config = dict(
    n_layer=13,
    d_model=512,
    n_head=8,
    n_kv_head=8,
    head_dim=64,
    d_mlp=1344,
    vocab_size=47913,
    activation='swiglu',
    norm='rmsnorm',
    norm_place='pre',
    norm_eps=1e-05,
    positions='rope',
    rope_base=10000.0,
    rope_fraction=0.25,
    qk_norm=False,
    attn_scale=0.125,
    bias='none',
    tie_embeddings=False,
    parallel_block=True,
    init='uniform',
    init_std_qkv=0.0237,
    init_std_o=0.00466,
    init_std_up=0.0237,
    init_std_down=0.00287,
    optimizer='cautious_adamw',
    lr=0.000781,
    beta1=0.9,
    beta2=0.95,
    weight_decay=0.15,
    lr_head=0.00768,
    grad_clip=1.0,
    warmup_steps=584,
    schedule='wsd',
    decay_fraction=0.697,
    decay_shape='linear',
    final_lr_fraction=0.0,
    batch_tokens=131072,
    seq_len=1024,
    doc_mask=True,
    train_tokens=869600000,
    steps=6635,
    dataset='wikipedia_en',
)
MLP neurons of a small language model. Each row is named by its layer, matrix (down: output weights) and neuron, and shows model dimensions 448-511. Each number is 50 + 12 x the weight over its row's rms, rounded and kept within 0 to 99. A neuron's up and down rows have the sign that makes its largest values positive.
Before each neuron's rows, "raises" lists the tokens whose logits its output raises most directly, leaving later layers aside.

raises: "ing", "ed", "de", "d", "aut"
L3.down1136:46 39 64 55 52 56 48 55 34 45 70 50 36 36 45 34 24 48 52 24 55 41 68 68 57 15 55 38 62 46 59 37 39 35 72 57 70 57 49 59 50 66 53 64 40 72 43 38 58 44 71 43 34 40 72 45 31 39 54 68 43 53 46 45

raises: " are", " were", " themselves", " both", " Are"
L7.down325:18 51 59 58 61 51 45 70 46 57 48 33 37 31 56 46 58 17 52 65 55 48 23 63 37 49 29 42 74 34 48 23 59 33 49 58 62 51 35 55 65 38 44 64 61 51 45 40 65 27 45 64 28 60 74 42 47 42 40 44 42 64 41 46

raises: " himself", " them", " him", ".", "'"
L7.down1199:41 59 65 43 62 62 25 39 33 57 22 44 42 50 38 59 71 94 43 34 73 64 54 55 39 65 65 54 74 60 36 41 49 42 43 59 59 57 33 63 42 48 65 35 42 42 69 70 48 50 50 35 53 33 30 45 69 37 44 52 54 25 37 68

raises: " August", " September", " February", " June", " July"
L7.down821:41 35 59 33 59 46 24 41 47 54 61 41 59 44 35 64 58 99 50 70 40 63 56 52 40 72 50 44 58 41 58 44 36 49 56 71 50 34 55 68 40 54 37 50 64 55 34 51 50 66 37 55 68 40 65 53 23 35 55 66 25 47 63 37

raises: " it", " they", " he", " she", " we"
L10.down412:48 25 53 59 54 69 39 55 48 41 57 43 77 42 54 47 59 92 30 28 29 53 55 49 47 39 64 58 42 65 42 76 47 33 42 43 62 42 37 44 47 49 71 60 59 26 40 48 50 74 57 58 62 57 51 62 27 45 42 67 50 51 49 34

raises: " of", "ero", " a", "st", " an"
L10.down951:61 46 65 39 66 48 48 60 49 45 56 63 65 51 38 61 66 96 36 35 59 42 26 52 53 51 52 27 69 57 61 58 57 52 28 51 24 48 52 51 42 63 20 56 46 52 29 62 46 46 51 38 59 66 50 66 40 46 32 46 57 28 38 47

raises: " to", " into", " onto", " towards", " toward"
L10.down758:62 40 42 25 50 55 45 47 56 39 28 50 48 58 50 69 51 99 53 57 64 27 33 54 52 39 60 59 52 49 45 48 55 43 54 52 80 48 51 56 30 35 51 53 55 60 29 55 71 53 25 76 27 59 46 53 57 50 51 42 44 51 56 74

raises: "inyin", "Chinese", " Hong", " Yu", " Ai"
L10.down678:65 41 49 37 44 65 36 47 40 57 59 66 61 55 66 27 66 08 43 66 61 59 53 75 67 61 60 28 34 54 64 49 53 74 44 45 62 40 45 39 34 50 59 42 59 38 47 45 54 56 56 43 45 51 50 50 44 40 51 42 57 17 44 35

raises: "'", "hip", " are", "’", " were"
L3.down742:30 50 59 58 60 33 58 76 58 50 56 37 16 36 63 45 56 76 58 62 35 44 55 51 42 46 39 28 41 47 36 44 32 49 47 42 51 53 33 42 51 45 58 49 69 60 52 38 75 44 57 67 45 47 54 39 71 46 45 54 49 53 25 66

raises: " a", " the", " another", " their", " an"
L10.down1058:37 30 58 42 62 48 20 53 45 27 49 62 61 51 43 57 38 99 39 49 66 32 72 69 49 52 34 29 51 46 35 63 51 43 42 54 36 45 47 58 53 49 54 43 43 48 46 55 64 43 61 34 47 55 44 47 32 52 55 39 40 47 45 55

raises: " an", " the", " one", " a", " additional"
L10.down328:64 43 26 19 60 51 30 52 35 38 52 49 74 41 37 53 58 74 52 52 43 68 46 58 32 28 46 27 50 68 50 64 56 45 56 41 37 23 55 51 38 48 32 60 37 46 33 39 50 48 54 33 58 61 42 46 58 27 43 42 18 46 53 33

raises: " age", "press", "ities", "ating", " same"
L3.down1135:33 52 29 57 59 54 47 53 48 33 52 55 51 34 37 60 45 54 66 65 43 40 73 63 42 56 59 52 30 32 50 34 62 69 50 45 35 44 55 43 62 54 45 36 49 36 55 18 52 43 56 21 47 81 47 47 46 36 51 50 53 68 47 62

raises: " areas", " companies", " individuals", " families", " groups"
L7.down782:40 50 54 45 58 44 44 83 67 43 40 58 31 42 61 44 44 80 48 61 69 42 36 46 33 48 59 50 60 58 47 43 51 52 35 57 56 56 50 49 51 39 63 58 50 24 43 55 55 39 56 72 55 52 47 46 52 38 62 47 52 56 61 72

raises: " the", " any", " these", " them", " a"
L7.down757:50 33 39 55 11 68 54 54 43 42 55 74 55 50 27 37 53 29 54 44 37 41 47 47 39 43 34 49 33 58 46 71 45 51 50 52 42 53 39 55 62 45 60 48 44 48 45 33 66 15 63 44 51 51 45 41 41 49 56 63 36 46 44 52

raises: " only", " however", " they", " this", " he"
L7.down1218:53 26 35 48 47 48 48 59 48 29 41 64 35 45 47 63 63 91 63 29 34 53 37 20 41 49 81 37 61 69 37 47 37 29 42 62 43 45 24 45 50 37 61 52 48 43 54 51 51 32 56 45 38 42 35 47 39 48 63 48 48 37 88 33

raises: " other", " others", " Other", " some", " its"
L6.down920:45 27 51 32 43 25 40 52 47 48 41 46 43 36 46 57 28 37 53 62 48 64 57 59 65 63 48 45 74 45 43 53 52 39 42 51 47 39 54 45 43 38 44 63 39 61 57 51 48 62 55 36 46 73 62 48 35 50 45 20 38 44 77 31

raises: ").\n\n", ").", "),", ")", ")===\n"
L10.down1069:68 59 63 60 36 27 38 59 47 62 57 51 35 39 45 48 23 96 57 44 46 55 39 60 61 63 50 45 30 54 53 37 65 44 63 44 49 69 50 57 57 41 50 45 53 41 80 40 48 56 52 64 43 43 61 56 53 38 50 53 41 47 53 42

raises: ".\n", ".\n\n", ".\"\n\n", ".)\n\n", ".;"
L10.down653:32 53 48 75 67 47 47 33 39 78 60 22 45 58 44 42 48 99 53 45 47 43 73 76 73 45 47 34 63 50 51 39 30 63 41 35 56 61 46 49 47 54 63 62 40 63 56 58 54 35 40 55 62 76 49 51 65 47 45 55 51 44 37 63

raises: " another", " a", " an", " no", " one"
L7.down1005:47 37 34 40 54 50 39 46 56 29 42 47 56 43 31 41 13 99 68 36 65 45 55 50 43 60 33 47 41 44 62 37 63 39 49 43 48 46 33 55 40 52 34 50 39 48 51 39 42 50 42 55 44 40 22 50 26 71 63 57 57 33 59 47

raises: "work", "att", "ass", "ex", "inc"
L10.down963:46 52 43 50 51 55 47 55 45 41 56 47 51 16 38 48 62 52 41 36 52 50 30 64 60 65 50 69 47 34 67 49 53 43 55 39 56 43 59 39 49 59 51 43 26 36 36 56 68 54 58 11 53 59 57 57 51 42 62 35 56 58 67 45

raises: " the", " they", " it", " these", " their"
L6.down910:55 45 45 59 36 42 56 51 46 52 47 49 67 37 32 59 39 99 40 54 29 58 46 31 52 50 39 30 61 73 35 60 56 55 47 50 38 54 38 51 57 48 63 53 50 57 66 48 47 43 44 43 39 76 52 73 40 60 47 68 35 32 59 41

raises: "i's", "’s", " of", "'s", "en's"
L6.down396:61 44 51 36 47 57 45 66 47 38 69 35 46 54 52 46 56 17 35 34 35 35 30 39 66 71 24 58 54 54 50 53 48 70 22 52 43 66 47 33 60 58 60 48 55 47 48 72 50 52 45 52 61 58 41 43 59 51 50 53 47 42 66 43

raises: " era", " time", " day", " times", " terms"
L7.down377:42 34 50 50 56 49 20 44 33 26 67 29 60 53 59 53 64 13 41 53 39 64 55 45 53 38 43 61 59 55 42 52 48 48 53 54 19 55 46 75 49 61 34 61 59 29 55 50 60 77 59 54 49 46 61 60 59 49 51 61 49 43 31 48

raises: ".;", ".)", " term", ".", ".\n"
L7.down1146:52 61 58 58 63 46 66 29 50 72 60 49 57 65 49 33 36 98 40 50 54 47 47 73 45 68 62 58 49 52 68 30 48 57 62 42 44 63 69 58 42 52 49 47 71 36 43 45 40 46 34 80 58 48 61 78 57 38 32 54 60 50 32 53

raises: " and", ",", "'s", " &", " was"
L7.down936:56 60 49 63 52 61 53 55 56 36 62 61 55 55 60 55 41 99 54 55 36 54 82 54 47 28 56 43 48 32 53 65 43 59 37 28 41 57 65 35 48 34 56 39 73 38 62 58 55 58 48 64 49 49 37 48 57 53 46 44 42 53 49 39

raises: " him", " these", " it", " this", " he"
L7.down1097:65 44 39 55 29 51 43 51 46 62 53 47 49 56 63 42 39 74 39 40 39 47 48 41 50 44 62 39 41 76 56 69 37 43 36 50 56 34 43 46 38 71 56 35 56 53 55 52 58 35 33 41 58 60 40 42 56 57 38 58 44 34 30 38

raises: "98", "110", "99", "84", "111"
L10.down340:37 44 43 37 57 59 49 42 35 74 60 38 57 36 68 54 64 43 36 13 40 62 51 50 62 38 46 46 43 37 43 54 28 39 30 40 55 37 49 37 56 48 50 48 54 20 48 60 44 44 36 40 47 33 35 38 41 52 51 57 25 42 49 37

raises: "ize", "ise", "ization", "arily", "ically"
L7.down41:60 55 44 62 57 34 50 45 60 31 54 49 55 46 38 33 45 35 71 42 46 56 53 31 53 59 53 57 68 61 51 49 52 40 58 39 64 38 43 41 54 62 49 50 76 60 43 45 49 40 46 62 68 52 26 74 65 40 45 49 42 50 70 49

raises: "r", "ol", "at", "y", "on"
L10.down572:51 45 36 45 22 56 60 52 41 67 48 57 45 55 53 56 49 31 47 47 48 52 43 41 57 41 59 57 44 40 66 48 35 46 44 52 50 50 54 57 52 29 55 33 56 53 58 42 53 46 52 52 50 70 48 41 64 53 52 46 38 62 72 67

raises: " they", " it", " if", " where", " when"
L7.down266:41 61 58 57 57 56 42 58 32 55 57 38 53 58 27 56 51 93 37 37 35 63 61 38 47 60 59 34 52 65 29 32 37 49 43 51 57 41 37 46 39 45 51 40 35 52 33 48 28 47 42 53 29 44 56 38 37 54 44 42 66 57 75 29

raises: " him", " them", " themselves", " its", " participating"
L6.down1060:42 51 41 61 52 60 40 40 44 48 50 35 36 41 53 49 65 65 45 55 64 57 56 46 27 57 45 49 62 42 45 59 53 42 57 50 63 42 24 41 51 55 77 32 60 46 50 42 51 42 58 62 54 43 25 59 64 55 19 53 37 25 54 46

raises: "28", "27", "20", "21", "26"
L10.down1138:49 54 57 47 62 40 16 47 26 21 74 28 62 37 42 41 30 92 59 45 54 46 38 37 47 43 58 57 57 91 39 39 59 45 63 53 51 39 46 55 54 38 41 55 47 52 46 62 47 50 43 64 45 47 88 59 43 41 24 57 62 51 55 38

raises: " time", "st", " ceremony", " of", " times"
L7.down629:44 59 68 50 47 54 35 25 55 17 58 56 66 61 41 41 64 60 58 34 49 50 66 65 47 40 33 57 63 48 45 66 34 48 53 38 32 37 51 60 41 61 66 57 48 53 58 61 58 50 32 44 69 56 72 48 48 47 46 41 38 47 42 51

raises: " it", " they", " he", " she", " there"
L5.down494:57 39 50 58 33 32 49 56 50 31 63 58 68 46 39 38 42 86 62 28 50 49 55 36 69 44 48 32 61 78 33 75 61 56 43 41 54 63 43 33 32 63 59 65 68 56 49 42 38 36 44 29 49 60 38 51 53 50 47 56 54 34 55 54

raises: " and", " &", " etc", " fell", " upon"
L10.down305:60 53 38 43 32 68 51 51 37 26 48 44 51 53 58 58 54 94 43 66 44 47 57 58 40 66 36 52 55 55 49 44 52 50 50 55 49 54 57 35 40 53 70 44 51 54 70 45 56 57 54 34 53 51 39 31 60 45 60 62 47 31 30 42

raises: " them", " it", " this", " these", " him"
L6.down490:40 57 54 41 63 59 22 37 38 54 47 50 61 68 56 42 46 47 53 46 42 61 61 60 79 47 42 48 41 64 35 54 56 54 48 74 66 54 38 50 32 54 60 78 45 57 85 52 71 30 46 41 57 45 45 55 55 47 48 58 46 44 65 50

raises: " it", " such", " them", " its", "owing"
L6.down132:62 41 15 39 68 66 62 48 58 55 67 44 28 42 60 40 48 64 55 65 49 46 48 71 58 48 48 25 71 42 40 65 33 26 50 61 53 50 43 47 42 49 41 50 43 39 41 30 45 61 59 51 40 41 32 34 56 31 54 68 39 16 62 62

raises: "-line", "wards", "lets", "gen", "ner"
L7.down1134:52 46 25 36 52 52 42 48 46 44 39 52 55 46 49 41 45 96 40 52 75 56 61 46 33 70 43 51 58 54 44 46 65 73 57 37 35 64 60 50 43 55 39 44 48 42 44 79 50 31 46 36 63 46 46 54 65 67 34 48 54 40 83 68

raises: " by", " while", " with", ",", " using"
L7.down508:45 51 52 28 41 39 54 57 72 50 46 44 40 57 58 52 58 70 60 52 68 46 51 58 48 57 54 67 31 52 50 41 26 51 49 39 39 52 61 64 43 34 62 29 40 52 51 58 41 67 54 52 50 41 76 58 54 57 41 31 60 41 45 63

raises: " January", " February", " August", " December", " November"
L10.down294:65 48 43 48 57 52 31 38 59 50 48 66 46 61 39 68 67 99 65 40 62 44 50 46 43 33 51 34 58 56 55 42 61 47 68 50 37 53 75 49 31 72 30 35 43 42 64 52 44 47 47 43 49 38 83 41 47 36 58 47 47 33 33 68

raises: "ically", "-level", "’s", "arily", "al"
L5.down605:52 53 43 46 41 33 75 50 43 40 35 36 58 44 53 51 61 37 53 48 42 53 53 49 57 40 53 53 52 65 76 66 26 59 38 60 31 52 44 32 51 41 47 56 45 57 30 53 49 41 43 60 64 59 29 79 30 63 69 47 47 46 57 40

raises: " him", " it", " himself", " them", " herself"
L6.down115:60 49 50 37 43 38 44 42 39 46 64 49 53 47 30 44 70 73 53 36 61 35 51 62 69 48 42 41 47 68 59 60 48 47 34 45 51 42 38 38 61 61 66 53 41 36 47 47 51 59 39 62 37 28 20 41 68 55 66 67 44 38 40 48

raises: " the", " a", " its", " some", " another"
L6.down319:38 58 41 64 48 47 20 58 57 61 49 54 74 48 44 44 50 84 50 53 65 34 65 66 42 46 45 35 46 39 50 68 29 35 51 73 50 58 56 49 45 42 63 50 30 57 34 37 57 23 63 37 51 65 22 59 20 71 35 56 61 29 47 57

raises: " they", " necessary", " needed", " provider", " she"
L6.down350:52 34 73 57 62 51 50 43 53 33 54 61 73 66 56 42 79 33 60 52 47 58 34 44 38 56 50 52 67 81 48 15 54 49 43 36 45 41 47 51 46 36 58 61 37 58 49 47 53 58 41 31 43 36 50 31 61 57 35 43 43 52 45 42

raises: " it", "the", " he", " \"", " It"
L6.down649:65 46 33 69 50 60 50 60 39 52 56 33 33 40 45 48 63 28 50 56 52 52 65 46 44 52 53 29 57 49 45 65 48 39 42 29 61 38 46 53 54 36 73 43 57 30 57 41 60 48 38 54 33 53 32 38 59 42 63 52 54 38 47 51

raises: " say", " appear", " exist", " apply", " know"
L7.down497:46 52 57 50 48 35 46 47 36 46 47 19 23 58 52 56 45 63 65 45 53 61 47 37 59 49 42 50 47 30 31 50 51 57 37 50 74 53 31 46 40 56 68 53 46 44 51 39 41 36 56 62 65 32 29 48 41 63 76 49 60 52 50 47

raises: " they", " he", " that", " she", " who"
L5.down602:68 59 52 52 56 48 44 59 43 39 58 42 51 39 33 43 67 40 59 43 49 45 49 44 29 40 63 45 48 55 51 55 55 49 44 63 50 49 37 47 49 47 61 57 58 51 40 28 39 51 57 38 84 55 52 42 29 49 60 47 29 27 51 85

raises: " families", " sides", " companies", " teams", " groups"
L7.down820:48 46 52 59 59 75 44 72 46 51 65 42 40 45 61 50 63 55 25 33 59 38 32 54 43 46 42 43 59 70 51 46 38 30 41 53 49 66 40 32 73 53 46 72 58 44 52 56 59 46 51 52 58 47 69 60 39 42 44 35 54 52 53 39

raises: "ize", "ized", "izing", "und", "ier"
L3.down1075:45 52 69 46 58 76 64 59 46 53 44 58 44 53 62 50 57 54 47 51 36 62 36 76 51 46 40 51 45 48 51 52 56 58 57 62 41 54 37 72 59 78 53 40 43 42 66 33 42 58 38 38 46 69 55 57 48 22 33 43 60 35 43 75

raises: " as", " back", " to", " into", " themselves"
L7.down293:63 59 38 18 54 60 45 46 65 42 28 55 64 46 29 61 44 78 57 51 68 41 45 41 50 63 27 51 53 56 43 61 28 50 51 31 54 44 34 66 59 41 56 61 53 67 58 50 52 51 40 56 46 61 55 69 46 32 41 64 49 41 66 52

raises: " this", " their", " her", " She", " these"
L7.down961:39 29 59 44 40 47 35 49 37 69 50 55 60 58 36 52 67 85 39 68 59 58 56 34 49 48 50 41 73 64 56 70 55 55 53 58 39 64 58 49 46 55 54 57 57 45 52 52 26 51 46 36 38 49 22 83 45 56 41 54 52 53 58 38

raises: "gee", "gan", "ks", "ge", "quest"
L5.down53:53 35 35 45 53 77 67 43 41 61 56 66 42 37 58 68 56 24 47 59 39 78 47 58 49 27 57 36 50 40 74 53 30 45 48 41 64 46 49 51 50 52 61 44 67 45 52 52 45 49 49 59 43 46 45 41 50 50 32 45 52 54 16 68

raises: " encouraged", " asked", " allowed", " permitted", " laying"
L10.down157:34 58 48 50 56 49 51 47 43 53 47 43 39 62 66 89 55 56 54 47 48 44 50 33 55 45 60 52 51 61 64 54 41 69 44 69 54 65 52 35 52 70 49 60 50 36 47 49 41 39 57 38 71 45 64 45 56 38 37 44 73 46 67 66

raises: ".", ".;", ".)", ".\"", ".)\n"
L10.down1196:53 41 52 53 63 58 36 53 46 81 63 35 56 51 68 45 65 76 39 31 59 58 64 48 53 66 43 52 58 62 48 41 58 52 73 28 50 56 62 53 55 47 84 68 63 50 59 49 50 39 65 31 62 50 42 49 65 61 43 45 60 56 55 47

raises: "e", " she", "\n", "ed", ".\n"
L5.down201:59 54 55 53 52 67 55 59 33 35 46 44 51 64 35 40 53 67 45 54 54 51 37 51 48 44 58 34 51 58 62 69 43 41 38 29 51 43 50 52 50 25 57 36 56 30 58 37 52 49 38 47 42 34 25 65 44 37 53 50 78 59 38 54

raises: " into", " with", " to", " onto", " alongside"
L10.down402:43 72 51 20 47 44 48 51 50 49 47 66 61 46 44 74 49 96 36 61 50 31 50 63 64 60 67 44 29 48 58 50 57 65 63 58 60 64 49 70 60 66 53 58 65 47 51 85 48 44 49 58 50 48 43 64 47 62 52 48 44 10 54 74

raises: " ", " its", " the", " one", " result"
L10.down718:51 60 40 49 71 42 55 52 54 23 64 57 32 47 56 39 63 99 50 76 52 51 45 76 38 57 64 49 56 50 50 57 61 53 44 61 34 53 66 23 54 47 73 67 64 51 46 54 76 47 53 38 75 58 59 55 47 64 29 58 55 40 52 51

raises: " was", " has", " is", " could", " were"
L10.down1180:41 39 43 52 59 44 53 66 40 49 45 44 38 56 53 60 49 21 56 47 46 55 34 30 52 70 38 57 31 62 73 64 67 56 59 38 54 53 55 50 47 57 41 51 68 22 42 52 56 44 62 59 45 36 55 54 60 48 60 62 48 62 71 41

raises: " the", " them", " these", " his", " its"
L7.down744:55 35 48 40 40 58 60 43 52 64 78 52 52 42 50 59 69 99 37 50 75 61 64 66 69 55 39 51 29 62 47 68 57 41 58 47 53 42 43 55 47 47 58 43 69 45 20 32 57 26 53 54 66 46 41 46 55 56 52 55 57 55 45 59

raises: ",", " and", " of", " (", " &"
L3.down399:61 56 52 66 63 43 53 56 74 59 52 48 64 35 56 75 57 99 55 64 38 51 47 40 46 50 59 50 58 64 40 67 51 53 44 50 57 66 56 54 40 47 55 44 51 42 63 58 55 59 59 71 28 58 37 43 53 59 35 54 50 49 54 64

raises: " a", " an", " him", " another", "ed"
L7.down1157:68 46 58 58 57 56 47 69 53 44 46 48 56 65 51 39 35 99 52 55 53 41 70 44 36 47 51 40 36 58 50 48 74 35 71 54 43 62 28 48 50 49 48 41 52 56 58 21 50 39 49 36 34 46 26 61 43 45 61 61 52 51 47 45

raises: "or's", "o's", "’s", "er's", "en's"
L6.down103:66 62 55 49 55 40 51 33 44 25 73 50 64 82 46 37 50 38 46 61 65 62 27 33 67 62 53 51 49 39 69 66 64 57 40 63 34 48 37 62 61 53 46 50 60 62 55 66 41 65 61 56 68 73 71 53 48 44 60 52 46 24 55 44

raises: "a", "i", "o", "in", "elli"
L6.down728:60 33 61 48 47 33 70 52 54 53 46 51 51 69 60 46 43 78 60 63 64 27 48 51 45 48 61 50 67 40 41 67 37 47 56 44 31 53 61 41 41 59 57 51 57 47 57 39 37 45 55 48 61 69 36 48 49 54 55 54 50 45 36 57

raises: " was", " continues", " is", " remained", " could"
L10.down655:50 64 26 35 53 48 64 67 45 51 41 48 45 52 51 54 34 06 57 48 45 60 49 54 52 54 39 32 57 54 66 60 73 52 40 62 47 26 46 41 64 47 31 49 47 50 52 60 39 59 57 30 47 55 51 52 54 42 69 60 25 63 82 65

raises: " they", " it", " she", " he", " we"
L6.down332:45 41 56 59 37 53 39 39 50 40 66 38 63 50 60 28 73 00 56 47 56 49 56 41 63 39 52 50 52 67 54 41 54 42 28 35 37 63 31 55 55 75 61 51 39 65 41 49 37 63 37 45 59 55 40 43 43 58 44 52 54 62 19 40

raises: " could", " would", " cannot", " has", " can"
L6.down958:50 48 53 71 58 34 64 44 41 58 48 52 41 31 60 67 55 07 57 63 30 68 35 68 22 43 55 52 54 53 61 61 60 53 58 55 64 52 52 32 51 41 25 51 78 49 53 50 39 46 51 54 59 33 49 39 56 48 72 62 49 42 42 25

raises: " grew", " went", " reached", " became", " received"
L10.down500:55 53 57 56 49 51 69 54 54 72 53 50 41 48 35 80 52 20 55 58 45 57 49 75 66 57 60 37 45 60 55 51 69 47 54 44 50 47 37 10 33 34 56 50 46 54 52 48 61 32 38 50 48 35 44 47 72 55 42 59 60 62 57 55

raises: "$", "$,", "(", "^{", "^{("
L6.down955:53 43 59 39 61 34 44 33 57 49 45 37 46 65 52 68 78 36 45 60 26 64 46 58 40 60 44 60 46 75 40 54 51 35 48 61 36 53 56 37 79 49 28 58 37 39 46 70 46 47 44 69 44 57 54 65 43 44 57 46 47 55 50 62

raises: " they", " she", " he", "ling", " their"
L7.down526:60 44 42 63 24 64 66 44 52 56 56 51 64 52 50 42 60 91 43 66 39 48 58 38 27 44 56 31 62 46 59 68 51 47 35 52 51 65 60 46 37 52 51 38 50 70 62 51 48 37 45 72 46 34 63 36 54 41 63 59 52 40 33 26

raises: " creation", " gradual", " increasing", " adoption", " addition"
L6.down818:61 50 45 68 43 60 41 36 33 41 59 33 36 56 54 41 56 55 49 33 39 63 42 52 54 46 50 40 51 49 56 52 39 56 65 64 58 63 47 18 53 49 53 45 68 46 72 45 40 45 60 32 53 29 51 65 59 38 55 64 62 42 45 52

raises: "\"", "!\"", "\"\n\n", "\",", "\".\n\n"
L6.down824:36 53 39 67 45 55 52 49 64 60 43 69 44 61 55 61 43 63 51 39 50 55 45 61 67 37 48 57 29 63 36 56 50 29 66 28 52 46 42 54 63 46 77 53 43 52 58 23 49 65 35 43 33 41 47 50 44 52 52 36 43 50 51 72

raises: "41", "45", "31", "42", "44"
L10.down1329:53 64 20 42 61 40 37 47 37 55 38 31 56 41 65 44 54 74 60 45 57 52 65 59 58 38 53 53 51 73 59 39 56 57 60 47 43 65 59 45 50 54 41 38 42 51 58 52 35 53 34 38 61 50 51 54 29 36 34 51 65 58 63 66

raises: "ap", "in", "it", "its", "as"
L3.down1163:43 66 60 63 44 63 40 49 43 64 43 41 46 54 41 73 46 77 41 47 42 52 40 31 34 30 39 50 54 50 51 63 56 30 45 48 51 31 49 53 63 51 71 70 58 63 49 56 52 44 52 31 48 65 61 56 57 59 50 43 55 66 63 52

raises: " him", " their", " his", " it", " them"
L6.down633:53 60 51 58 38 56 42 53 19 43 62 54 57 52 45 57 52 42 49 46 49 49 57 53 56 58 42 54 45 62 41 63 41 37 51 63 47 71 46 54 49 53 43 55 49 57 38 73 74 19 47 55 57 63 80 62 64 44 17 57 31 37 15 56

raises: "10", "11", "12", "13", "14"
L10.down352:49 40 49 44 47 39 60 35 56 49 48 58 49 43 61 44 46 78 40 69 28 46 55 55 59 63 46 45 63 25 60 55 34 30 43 59 45 44 40 42 63 50 59 57 62 25 34 36 57 58 39 56 46 59 41 68 57 55 68 54 36 45 44 57

raises: " are", " have", " were", " appear", " both"
L7.down726:54 49 60 60 66 42 60 65 50 43 43 09 22 42 55 77 51 94 55 48 43 42 49 30 64 49 57 42 50 52 42 35 57 45 56 65 49 52 54 45 65 44 43 56 60 47 37 46 56 33 54 71 49 46 57 44 70 41 50 33 50 43 42 56

raises: " it", " its", " his", " the", " another"
L5.down374:60 58 59 57 56 51 62 74 54 58 43 24 64 44 38 68 53 84 47 61 37 37 67 36 54 56 36 37 81 43 61 61 29 45 40 57 43 61 39 53 47 40 64 39 53 52 42 53 57 22 61 40 58 58 60 55 38 48 53 59 56 42 42 19

raises: "01", "05", "02", "03", "07"
L10.down62:30 34 61 44 51 33 49 43 40 47 62 63 56 59 57 52 68 11 67 55 42 68 54 54 52 43 42 51 50 47 28 53 44 71 48 54 58 45 35 59 45 35 44 33 68 53 40 50 41 44 38 66 47 29 44 65 35 35 51 52 61 56 47 55

raises: " meets", " finds", " follows", " gets", " takes"
L10.down859:38 47 41 56 60 58 59 27 42 32 42 40 39 53 58 99 64 83 37 73 61 41 48 66 51 20 71 47 51 39 64 43 44 19 54 44 60 51 61 50 63 53 47 43 39 51 30 31 41 35 31 36 49 51 66 67 26 33 60 66 44 46 55 41

raises: " another", " a", " one", " two", " less"
L7.down469:55 52 51 36 44 44 32 63 50 45 47 61 67 46 76 47 43 93 49 31 66 42 61 49 58 44 47 49 51 45 46 61 71 31 64 55 38 45 50 40 52 68 39 62 33 56 55 45 49 43 38 51 49 50 58 59 50 54 38 67 40 23 54 52